Weights of a small GPT-style language model, trained from scratch on English Wikipedia.
Size: 15 layers, MLP 1280 SwiGLU.
Architecture: no biases in attention or MLP, normalized queries and keys.
Training: a variant of Muon for these matrices, 1076M tokens, 4280 steps.
MLP neurons of a small language model. Each row is named by its layer, matrix (down: output weights) and neuron, and shows model dimensions 0-159. Each number is 500 + 50 x the weight over its row's rms, rounded and kept within 0 to 999. Numbers have three digits each. A neuron's up and down rows have the sign that makes its largest values positive.
A block is one neuron, or neurons of one layer that tend to fire together. After each block is what it responds to, as a language model described it from the Wikipedia text at the highest values.

L3.down56:509529513554483510479458490574461526582502569503544505463531478473451534504514457476461403392531586549493487428513554561487535512448393532568384500488520515494564494451544441579508465461467522521554545525572511516569553501474521481507490458464588433498556425479562466495457500483460496454522447533518423503502501463492542529460557460498575452417525520462534437448459539433554518551494516470476508536552569511474475435477461610493491422419504630463552486481520488556578480514589403
L3.down183:529441464466488556542430501457510536519453569458501522466574546464473513623481561547524499597404525568621519441490437513490495525466477539563437489498465472500544508487517469507505506510551395492536506591507526418477483508496461592572540550502458479593424521524484613454519502411516498392489501608388432451516515554568418416525605566627515438405478488494550535483466417482479520516461501435462492532531476527449463474489536431567506405533443468580555509480466454427532560528519483
L3.down754:428538524589444466402449451491610509523580542493509564524456434558494576577502516485456567485508480488518521522496521531583428585415465472616422488595470531458489481547490477532544565482574453524450463469486417538458474482542354401566469508483441567534473473535506505500464443486463455455609513460505507447475567551480539556608515507615394448532449467517551525458512557529418507560527523522533548540511540555532515471569490638534460495442472509569457474566522568571371484563520498
L3.down1204:592609425472501478519480511536514471490599479565529466426517377527520528521575488505559443524463482541506544484460539522471649391556431505631434518412483546492437569503523490560453433469647438413486514518545473570498467496491459475438510442454511502573531495462552459489424440522490545498559610489550490432408554504447516475547540453512510524531484475565575439535467619508483556504486485486524414532475549500462535509485501422432519479483451555516459480575580569448435510585445497
Description: Pre-verb modal/negation slot

L3.down574:472524512478513487479528536466508476541506482500552469492535491470535556551517573490490583522516613551464518426562519444553513493520493496459474479509519466458532557497437489526425622482549381612434530487418561530524611494549541544453540380593506488514473509445387477446498466510601495514460491456521528432536572512491484469586502515522578499509467439424476501470499491445594458477488488449447481463535505422497521581515444452367580473605558525514503540532463573421574514504554528
L3.down734:442577500538515467540511455439496514462496518477499504554446474449539501527552584448480523533474529470534464422534378446507487498465519434496451510463499585486421392534437501445457429439546476534420486452559419500512439511543531459427452469472614553450386599487549513480387502426445539465564509518513450455451526426491525416457502457445556493522482538466482546470392424519517578465540369468548565553472555354494551489465473561517394478390481511469513372528483459569457444547695529
L3.down1054:494528499520592398510375434437388454574554444467562549573509358394501518525483572510549512537557517461512507514485454548487476519513514577462509505598550510463451415442525439491472541493593449472559613512540568412529552529418429557477535519469593618500516501561501438568480513479586479553467417492455509497485537433502506513546454481532518512563592463506552428519505439569386485451411433541419544587478476582591518391520402482451441432538487470539462514571509497473490489453478515
L3.down1228:485476527412501502464560457418496503541391565457550602548590464537473533425500494517558606494522476502499554431523502459518416494517479407494505417532480563536499441442503532442451462519462644486483530569531502530481486591613563446517444456501439565465522509463469489445522436556445564521476534540582506563513513432526527569523574370499535479437470437538558467516552554481518502512521504526463559433456464489500455520493417545469455478458504500414510506596551559564568519561484537
Description: Person role nouns

L3.down437:532529513502492482429398504483480522560517496600597478512488527546372527455537512528467448510524497492440469538501441593496448539494469600452479456543473504460438461465469601530507661599426490562383506531619546449455475498479562528442445495494463465480508507458522491589489500568511523519457494578492508508441440493515558415478536528532507522459501567535436454496547491462529545402471541413605480435621580539476493519423512479482553445488443456430482568463514538480502523508465437
L3.down499:541507517514411565512468385434484489473543426462533571495524470538505509497496504614478606462558506567519538559418515560468564543553474622479516512523476543424578501449530519410430575570451532496497454472508468471462388475492520526423475527469457564436448552604619491485503429495383489506457487525561471536415542542535479455553520548491438475477477529563508532507494493545491506538461409549566411552476483481508542513392566539542495517457577441625380417630434505536458451461537556
L3.down827:499500537552421572495417471561509504497466538472490564441478476590529397486463488374509533454405537421546483527606558565456495535512442495495500486475497552509605485481560476520453456535505490525528492454532491487470418603459560502532489490375487492540476521461413512517554429590458537520399495545468519394436471565505428493411375454492579537538484484479458494525552556411474505559504452530463499426585545569477526438470520606615548455514565498506464442577501499431571516463439464
L3.down1081:482536433553567502518459532574504523510424568512482556531539534466505621397422463493491510489474482557479485442508570556575391511540529456503500465597462449541546470545424642508560517528567513513557534498566451465549430459536438454547535537571588515532480422533524584573490539571544516520490410568503477493473460466509524584581427641476454545452489563471552534443491499556483425567527507528481530484534431570448542454483467512518511471460532449488533554480485449463513464517453520
Description: Word-continuation pieces

L8.down273:587476475588535439548491505491493407437515483514526519477428452555515497564410423454512505504467496460436444454416475446536460487418443425446504463493545524505526503422520514508477472546608448461553490451472417439400420457538423460458478492554441542508581537420563414537470418477471514575486536484477497559555475396485498533505543510493484477536549601509544463476394446408446551442487564518463541501501460518480454613432486468550488439512564473420495493559498468506589458452510519
L8.down402:499425552541473585467539575488473473505407311466554556375480478485419422551526444566454501637569392567527443517559493457511405527501521474521523507569512459621470519537532510493531512541523457503541439546489495430451463538525579467601477554515480535509619504578570572521351551522518494609486455543519425419464505492517513564573499484537527505528525552430433567447474482445497511517359523462489489537532512564471539494499346423490563515449470480375481508456513497526509428512472533
Description: Before team or name entry

L8.down1021:525427490421455651410526601477554502624501558517521409447451541534512487414503433438522426519417557507534493595586474446468424532548483545476540508551477553452505601539525459510583436502546524476502615505522467465538554502477523469534520525458528528444530587425535456556528494554433512484434491463567520419418504471573508366540606488537537475563476498540564442462464526460491459560503454490458550439427534460514547563537467580520476496492611445612460463468468532562516501498475460
L8.down1050:471624449601523406552497509528556513593578541551547495445542467481473544588510519585506479478553507481456519390475446545484460499552485524541503480416533559576524563465590456475578480483480589436411559527470545494558502490435474541547515472406495528420554475492503465576465482497427400446453416580421552535494488516544427470512547357508455492479524539529469494469533510448497489471456603468542564564515486487543470428476543485534511465477463545529481512444543516510503501521446473
Description: Negation and word-start fragments

L7.down283:503622558493512510458501495545540544531459588508476559562537571524486450489430521637483466525622573529497476498440451522523534495501541473429558421503459451463489529491484559479575455515507482494494489446423409486532468514454509485657577565433583539548527461417473438521530475464574530578513514532516513625534471446466453536504405544509489581532481431421421385487482540448474521482462516559550505490526487591505483492388548556487465479484546491440489485448457469447539474524412440
L7.down490:427559555538408443479539540453504444509550499505517446492550472589430475442490634485519600478570500523500418501482460460490524522529513485480560485504475600507529530474435526511551543535494467572594474458467520499489528561559546493479485566465462508522565504509391405505517486428508502488493614404477552535542501448556509493423541518438502519549499518565496531465538372517492462472475632466371528526410512504511454558451444425523481567543437583587543573507486552509480537524469512
L7.down590:469530466426470557525582485525484531585497541487425592493606502495524495493506448553500574476465497536593513468497472502421530505626386470458476515479474559610567542550537462460583480395454478544532495525582526509495486487477562479477494585510467462477494426540476467499461565492462543425571517578410539538510584530563444528549482379515598577478414525466425534498444458493523469473496557485506583471475616474498509436582381508567516500585468477521537542509603561507469465503433528
L7.down637:484466518534509528456530483437503439381466569418628535568430493450537526482574480477542445520489461507475565510554502413499449508419536499539450528507516532391567428602571420531450508425539563507578560496521545486529507495470669511551340483460468551446527501544497419466493536408495575535505508483472474558419527474479494527508592477516590478495498525426506487483482482589543518442551459499457519484501493500600491495552489399498541470561475599497448591447497561632541455564456499
L7.down660:493449570506465519374545509469516463520476478506478513497504529497436550522409458542520529505539518474515433400448534434489500547472532531440512483514449460511587574494430448530571470464490550494511427567483462556522467555521517483554519448555595569504530470470513535502510522496546441508526565468507499423567498445608453551422524434518551542548374451571551509540543592504479447558525542393561492568495613531482599470585559585465468460456456473573586532492488451517511516497491571
L7.down1107:600486452507425566475514505452427487540484426420508460361537453387454502525493552515470490539540511501519505520453455434492474452520410525444496368484458441581458530511565458449554539493436430562573392552532508510490529566469562458504514520464532426609532496501484536557448472513548508557492391484482407489496550572463481555488481514487540471587494522488427526428552474603455500518390511558466405566488445551451475498528503426496527403539443541492579503470513523505470364521399516
L7.down1216:584521510479424506504512537426443514599496483524532496482440613515510365566483552461579485542486423563457474560478435532489484476491553598565469447445487480574447584565500464498567463550552530513486436573478512498476544492470469447521543505512502555535554420439498512398531464464512508550454475501476473463577456544553537540539521550468483496539497470499521544501498538475513482545591508526543482434570514610515500481478416563411525477606504520461580577501494536465579540433434437
L7.down1219:448490466507425499428525517461515565570510495495509521507563440626439509532539523531436449462592559495477594430452555452432531441494400492564525497578488461596392509529527487441496508605531523474448539558386497479504593459434510432490487521511495523445510490451499573465489467496532533518568498605533456462467515485530418445501505512422528572470456532436467403530428443561431590477481470504481497607547430501472459496487431475490517547463472474461470487452384470401536497506499478
Description: Infobox and list line starts

L8.down55:549480491679558551527536564413384539476474469564495533483574493535556468559515465471411512564528511535557520487446485434561534627448488472385510514438530561444481487501562433531477442420542540477557456497530508564489478591429510430521546579514508496577416473400544431529537473471538481529509499427457462529479465485458478403416550539479538503493477522509456476599490419582528465551503387576432456535516537525492479605494537434624461416418476556406471484583505466459455406501465516
L8.down776:514528481602492593499602525323579497413523553472485456472488526514476529567611548512517480475461433535470451454590530523406530518576461449523535485513586488447582553456433513495442485503458521554584603468514529529491492579577547484519559411554474426543576527470478583502532478546436496575473493466562459633574517584509447464516453597481609539433460471427505470543452461483597476501545449492446536530491573504498586513469598576519423480555508494473495402507444499485483493482537478
Description: Before a person's name

L8.down352:483425433457514515465451550442370542552537545639483545471537582494578490467501450538541454528593447548568520445452567464509472469500472541585457566532479575472496473521505496601491528479482531497466469522507430512563503507362505459578532517474450392496533501509560522529575453471477537563508461586577534511510479501574488544493445458585558546553539450519507547464350459495502485558462507484484444590499592485487527513473461552548452467532538498485432465475521522575490492609551450
L8.down872:424528568548522471517392596499570500462468540538494533527432460461514420408503557505454426539520617575437454506475515441534530560571504421528612534462493481467487497518570462396555535497420472455441513423473528442434366510495416535509514452490593446485448489412567570489517541565448556512467455390506508433499461381585579540495565539526520474525521535537446560538572416540506488535567466547491519533500479482506549507473440428571579539538486435523458460484442495458490520472464555
Description: Proper-name word endings

L7.down58:558518494554471483472440569408494510494498451462531550489446498570497450441534396491464503606488528409513422583507568492568441552541529491528536503477511521559444402488574378491447540559536389632531499600468540589568497488566382550481533492517513523450425482456464503422541530427523512468478412556629519554539507457565494522539518522479463511518468474450544492483473475442473463606500504458568563544438469478615531583500488429506532501533516421521531506508507579469508472515539450
L7.down301:444541539462527589588505489521524556552526582485538492496494440530419472437479499482532484569571499396473574509467484510490448530519544441462526514507447550564455487460493565498513495457431528475588421485600565592475497491520484468530522434361451504460425477480493577528467518528499481453430510403528514507429525480465636583528440485478421479533512514527491573435441383368509474491485375485384571510543455479557461432600528411445490494483460495513454485465501474469530432497542479
L7.down338:455494453469536571534372500425484531564544505470560531588584467460426587521534502508491480513498502467571532526485587474485513580450536555447510531489529434427460519390516439505500535549491582498486463533575465516544513486535477506534412474597538503549474515421536484602513369515464426416530582457454479328441530484530457538468530501509460440546516437497596578484474487420475500547436507483506494525549510479482480436475500445517521449444534549512496470475574451497422495559527521
L7.down753:515399507425527485535397543531477575570553566568490595542519522530507524420545576469466543567581510501481589552531516454552603431304475512519485528471545530502493381515551458498545462545478500489464518398546469549444513515482473493502424440463450463633523490510483611548550506515380525446499587602520527439484486489478485483597464477494477512456467532434477525481503509559483587438470538519421477490513480535534498510507545472548460409486563497524513409498394418455452455514461495
L7.down800:521394535524441492432480401513482501533492519521591517545515497444485543507558480547402438505505473448520450546427386496445459526350553475553528482443459525488403474462516524532464543456542558561464530487486529466599650494539499492459535543491456480542555516504421491517565456585576564510537471427544440486522393471509491613474538493505524546522479515585492466486455472459461497481550599517479432533505513482529507491470529526511471474413502490438523490461520561486530515610557534
L7.down877:539439485455559508539504517485569541511439483575523489461437461518459626406481451434448475547526515437433540553516532441544574546411542600549398519516510466587498437402489499453507557422463486546518441467492527533432464436410552392539444501430562477475467475526501583575516495434449539500388451527491505531472466409549479450471465456445347448402497472571470464565572522494416546499497491510425530527498461583465477456464546438515527571500541481541508489515486401526418501516629552
L7.down1000:477534501511448490474486482528555582501513538469597385411587532469584392504479472462517574495588489558468522562522572448514529504465444488433493467452505637553495490493474459537471530415609502430509626416579574383541551532459463426453440504503546496509542502477467409540503523516492448590533557538485445504515435579528499512445541472469560500458552519511500462472495484537438583550502503465477409562528448416495526491535537446524466512446497525553444422460489380413498505540519519
L7.down1067:562421448508555492438418449446556601565558497578469522533395557478483532491547421452511505462537544548535584549388499565492541408498466479447546589433490526485555470570475535525455515561395537429508443504539487557494503467496457450555542555535544443408525485424487537451492501424522517517480601501574418509542491465522389491436519546579445530544546487495481441514575496485495553495414530461507507588555403513447460619408506439528398495450522546532487458512525484482466467481519474
Description: Negation and adverbs before verbs

L7.down18:461546557449449536523443407503537466509587437524479541542464531449504576448478526499464379455524454534570491499497511481428522547465466537505510471446607479404441566474525522544553536493444502453530457523434439566513565482515505409479557513531590553503447457424495434477498518564499498544442578521467386420561457504478521372511433505565468569465566492441478519529503584538552512494424446484454482417655577478487509472535504414465440508529366556511521525491537520586447562485523521
L7.down23:547488460473492498480413473504520430532540533446496425498560414488459562398428448523481518545420521544506563499545478518452412448531480445402524526594399550477482491485500501420532508440518441451437481513517443448511531540527553530517470511456659456449518506470469440516508435514511593474502432482433598441512526542466444530539489530550495558437570513558519467400399539451563564478516464529573518548513474494474516442506574569494488451414525483449442547499523530406516514514526527
L7.down71:495530452469478432534519448522467488505473610485525620508586527485493548432505477480450492466434571515400542526470455499449494438524475499413466519553574573469487472575494520448524563427497501375477566526505475470574544452382488536473504453423593483436467470499487465508539439619574577408542414472505538558536528481420457596461468456561519458477555409574530498472485497468562464505592495650485458429516494526439540459418527479527463491452492434449465447489475531416379417491492481
L7.down99:473545509403485540577473451523470528516491581482481460435605424450471454485517512597396445482459529506490516495473553502519490571447591409451470568433508584488439532526567588511490522507420534525582408463531539498496448484427505488503421489515515499589525436383634448474492547557559495494522439510536472456511487469498430483550467532495464553542506498505519493507500538558575534527588485570473580563484507472520499503430503542452433440474462480441442450551508491526459479504505495
L7.down133:436502524431571483514456367483543513467530480505469488465550439482529554531416570512494463544528483487560570458556396511525498505424509535535467510412531488494518488420528540491493503499529555441496494382450450469493426554510485492500412407456543584508622644486533430520440452536493549398375479545554495482472486485511517556444501494486486566532532504591530592521475556506530502464547444538540540471568482522458489491446547515490336466442431451517523580527516511555413474497437491
L7.down463:466435489458466519502494508460473530450463446484501498481449451491493484460527435457494499581560435488469408523491484506481433424505494524444445425507517471499552460481488518628567482483455417411603483505528567488556490520445452498415491493490593440474478528408484460419431434525467532535489472439447589547482597430470510539443462421473493587550522519460499511411436541475509505446578364517452502579644485501531492465569502541476405403503508536461517528514516480432461436508465505
L7.down628:494469494477416514503445494485489470583494485497440451521507485470552511506472482502472500403494616546386456500415525545383502538456522529531518510496501544512551447510484568430493490546390564429495460440524468523576527463480501452509464518442447558468485451442485506491557409600401569604521471495417501425393570480413427555454460466459413523555505492441414476508541471522504461469460485571557548431490519542511503452482522530497505492499480488494539398479425596444491450427539499
L7.down748:474573519476439520586467459488541471395490489381470500485480420577495541445421508501503584491461511504496477480481479467488439470488499411424546491447433589572504566529471443518423530487536485454513434481599536498466568543497516545479452513546462517521502587556419541461515425586481596559501506481449435410506589400452561523486612441466415519523554622528532572487459494470599560504525527547472485473489517539565497413526596533410374439573544518480537527525533470406512555501547600
Description: Surname-completing word pieces

L7.down230:462565442438489570513545470518450529526501466542549541525445424518605469412553397466457469569499540523522553524480470494463543483490501495495469467426533581436499463425461557484457458579483613548458463479581407482454530541503442521496454450432419471543570554469465502494489509445466464521560563387579498565489566396495515476450541518442495486536444456490577495492522521480403536526472498507472588502596446532546555509462561488491504441527499555489530484503503566382451449473546502
L7.down296:534519521437424567506435490476415517489501468441493565491472418410511424463440495373510522428488506609597373423543441467484471435475540493503472453466505493470461421461490574507507420504406537504621476477565456438454583428515456575501544494345520506484491502519550414448555543528462548441451518514498436546440444372421456561532473472527529516548438403497483428388476490487462491547480492536542358450498553534549476454561472576481447494491513519472493500441489481498529379527608442
L7.down298:594499453577551566492484477427594497467512525504490458555418470534540430399466524449493483450514585516468523499439459531503483580563515492469463525457485532529598471504526475559498521483507471519528453552497440453505426464547413552457428536470516463510551419524485537485503494504433484535485515423555452540528478498512511479453538399431443625558450505461512530454531522618572494523466437509500481394569533501529503484513495457521501515530447517516345473559445523483540472577453517
L7.down399:484532501435561497484476582474511505481523563574544537498566512479527518437427543434521506377584476517511546515477507448462509557456519521480442526451465427472560437432437456607477539488501488577400557448498570504541514585669562511514495514517469510525473506564399511628526492495545429511529479481494579528494515490468483445457458531501438508639564533428523476500553633454573530564525506619436600474470521413520487461512555471480449431453421473490524581476545604558574533472372526
L7.down542:484470491477528392403465446388499604499465553559476512546578440519503588439535443572515580587487473526489445454484458488415539529536432447455376542410537487519387488459534564415485463534471500457523464495431440513494563516559489536483485467536479535472509473608529465608486450411474546572539516537514530588518494470488471474480474500492545500529402492489457470465503532477448418509510452596410495483445545537482462439502457541563473594582522506529495518494598531392469497470505525
L7.down559:586514523424491472569452527407510463400532452596373533476520533555499473474507510511506439594481479557561499414511602326385567479518537504526434574454463416462567500540499522459582531507493577448492484474491543498474487632522480493470486484463518479469457423446533446562433544585486543494462480549497540532537590527476484423503482473477464473486530434587455460515402511476487518494413532537517468479501519440468494456427493449468404505525467622459450392536485550498543531620577466
L7.down1124:445499445511460551598509482377474552566480481466528452474456512485433536470485398400481505524454504452567518565515526509480461503369494503594474465545521519539560441479460477548511432485544522574550500443524512473570551508459540530456448490557572516547453555520532523611477460528488484461545514486541588593513471473437542494466517594459361511559441490535490481542461645406551540478529474501438560589357473519559518570493535505516511447477553549501558480471498511525516479558491502
L7.down1263:482469472428320487540421534492455442505444486407513588446477472522499525539471435487394433515426470435642444556502454502401548562502437434455509516504519452540472437492510429524531490411536570529463565502501496469500550385585613567499418500428512504575495577474472508518506477501500589526557490536539590483454538421515483549451551471485506549520502518548496453484476462487441538460522561463502546362486472485507562474478522579552511490496408492382568405448499519404478456498468565
Description: Prepositions introducing agent/source

L8.down433:496519569568532573523429424548506548388507518485698676463417442458482462571493463455562521503455525477502409521528424520551560542424442507441614414500538509479608552509505527485431401479490451444459458570496462455557465469476475487433453447439572510495520473444464556460489433541558443500444510490601509544498515502476532528351480400402539499466504473524535490498523517475466477458459516495447564466473559535445445509507562452440476444623514464437534507462456522505604520495570478
L8.down601:608457513527580495453541459465514481543423514570470517552505441482511557467557503549551411520406541556527487507556579496541626468490524521490369666525466550481395552388547424488385480535486456466493508497527520449465496531495532608450511664498497468488469418475540531579495499427496541454404390427550459485464502532466481504500507502479481531393583537463586480526417581542584526494518488516623510526525497522492545490480503458541523446478471545489453543478484515514478563539516507
Description: Generic head nouns

L7.down150:454433604460478525525498447488518409507495547488515464533533482536511519495497398487441473470502526540496504423527533475464475461497496567561520540471421475535492555375538470435498513471530471504572391515455559498457558526557555632522484514517565407341632444436583601453403483483483528509478595514589488456528442582476412495532512574510445482546478465453548537490493545494491664613502561460503454474490523558471469421510392498466506492505430426480558539499511509432432503397495404
L7.down173:517504587546494482421448551568467505533545522506553515518366478519586493550563498428469495564477447445507532432462486510423527541423518466479552499527478478435429517516472474518480518504536491482509487495533484488476492486446353548483588598509530459424521504415525510512576483466454419502469473446567583495472509530408421450530551460521471494549531483509515489424492491479457421455521416528483535514532544494495515520430499552532465506458488603422536467466493556571548518497517364
L7.down182:451548531506509492507400519509556419469453575505492476536510450544506485410436444495468486431432490480589572438502392539437388445512517467489497490545436515557549486679533357497527516438438494427438514434405450535545436536477510549507491450454512505418545431473571421509491481571509514484454538516446576587487508505514483569471468453566405530569510433471581502433508457382467554479569542566558563378472499530470500508366412480403463493484438479479474430492508463560468480575452556
L7.down333:527495468510396465477503503509603418432492463430403495442509502513460549459480432484546474562536544525592407499581454528442529626479499575487544512382460510555531492541489581554475449467576502495452499519573421467442533464477525577513515594487485502511477530441500468524517497553552532518420506495550553484521498596501441450527422506585551533475607485505450505500443509525504495477509357587465546507452534625480475515517414462439513528559523513525458501544577489445538518423512433
L7.down608:477544523493555579417455410530544550545528497443575455397514534392500481582445487493480514540472472569447531431533453498572515480500574406519502527569451445508427573618620412421460454486464498501428419574511510495480483543480503494513545544470489444558476478566467440415536532467455569516560420416542463472519533484497580445478544474518528583585458545561444516467441528519480481496490493433512463433559585447485608471528539567496496573497450401544556453473443478539437435515474424
L7.down842:513532542495472595461455500529375474473556559397495505434529486596505456447432433494483462507531553470492501462560511475439539460566479528491477498494534544455577506456644520475522445564497599527506514476593537473488490526472542436456481484536474521531579487548444548425465458484558624460539466534472461488472495531458591547443495498462562484503552495558481456496452430432593422507515572537584446581444543554424492493488512525471451415529621424526512406589536475537608508549534441
L7.down912:370408509421428507461520514421494460509522512469437536505533492456402501488530526533537565489508477427500459531456487528555471502504509543483492492579594468476480443445532523588433450507513482616535444451481383482595474505389483396458455516432506488481514350523539416443526463481430533561522454498545585467509557478590452442588561597663457524507618558486492486511478461537529519443529571416472536436509520458532522503430616517512518491540557518391494537528529492500444460511515491
L7.down1126:563511428620508532484456523475548516519348447473423471492452529392419477458485521456549497485482489494498550450434450499424505485427539486455467493505492392457457516457540489449431576534451501448528593472434484558548554525491595449546545457589463479444496557489488555428384572540450453503604503523401542576519539450527442577501446539480539556440550548452584411503515468508565415505547413560581518489482479580538445509475488442492490555551514488460541534534509525578469469530469535
Description: Institutional title heads

L3.down7:413517486522513456485507465425546557516522484519543479436569479531480488550621442538535628521504546437472512480577461527454513537443569532488527504487494558543540511466526521557484515475472565557579519511478544456447419591453520548537482493479418593531499564504515500454476560439479546435497401509446510457386579537504581469491466538587422493551594498500464513568536442437470429479450509495494463309530565560519524501443546454552450592480554469528424554492623491466472521485555403
L3.down44:483495587447470523476626523473435583544553498488381546543539557555454390521519513431575459527504532545433501404511460577512550490511524488546503474505590524480465522498508518525666493498501541465584545488565483499560456483474566554499583515539457430446462559376500519465523460548551434511385429508436461422498507463492459488480436439470432461455529504439433524603457536446473525494521415460533451564465487559533491563515499486587442507504406536596512460478418489581513642531595473
L3.down618:493425528559518515512440529462488419491504463489510468442512602473467486534530591504536490507510448492507426505594408570583508531520491434459542505564559499392438478496528494528536550507474555416462549512434491494490580509469566488541603454495432595523515425534583564471489527514452409432571575560509502530422462555467616464484482496560465436545517453464477505506382588498539472433521481529545541498538528456473473469497558384549559468534550534481462533554512521500542457461471487
L3.down1213:496423433525648531452508477459491513559452556463522533535393503454372494508524457467548533489505563416470463509548543494489562460512411504531449547498465521518589476551505580596544520477486539477453406486554565481518601537528444524535553527425477483495589462454457439520516444469626441504605441517441403511452479503499457562489468523568496512592526472512462448587500539455465417507540490588448527449536521523502415405540474544458452454575464512562474461472565414541519482551435477
Description: Second piece of names

L3.down417:534532503514627522479593520472472431457576472456522554571482475557516500479457473498491521508563521507469508499547554457415543515489398450450456540586558518559465489475516498519431524437492523551516439585535539473439536529462569382486459424453509475486508426540487474493518558421534464419486475489472541422488530515473448519510511430540436592441549512442463492536488429480501528547461491477411554386599540492502539568451534510486405504435491532456491515532461522506546538420500570
L3.down760:474504524484479526522467555408624538473477451459513518588557539653460529463423511461517608466552481544529533512461508491399477566460484395474421488481543569506511477502459449483499441472391536551472439512480549469550490431390565482471532424521442526505527498449471443450577540473556545457493499500463480528495516526578524479466569534540527572518439654430449584544484542607438431528544591443558415602533520448372446497495386571532579564548547529442436427582509413513494515487541543
L3.down854:509541514539487438599466519465473558490464467542473500424439591521464437522456485442528468470511607540435459444469389471545575509407469479482553492495451549444465536389608479523542544460540433491447523515571549460492497504539466531423497459488556522465483559431530458487406454481503503444467570546559472576561510501544484482459481457493468545483394481429433512529580455450513445544501446466457419499521534516463508515471524527516374429475532474539537463559613364457514467540519495
L3.down1254:532525507574413444548449534489421450461565515556545456553478483494551477367415606515429539494478459571474521578551429403506481532510491487424442454489486536461525542467482473521460477471453539443440545558542479589574527563528511472452468486513444496522485549461589473542462495573468472503525512495538535476453479503473466442505475416528418607459502538577538412425506493530549536456465554497536557503524507488450519499463468606573595490604370519544515450529562469495600535586562491
Description: Relational words and suffixes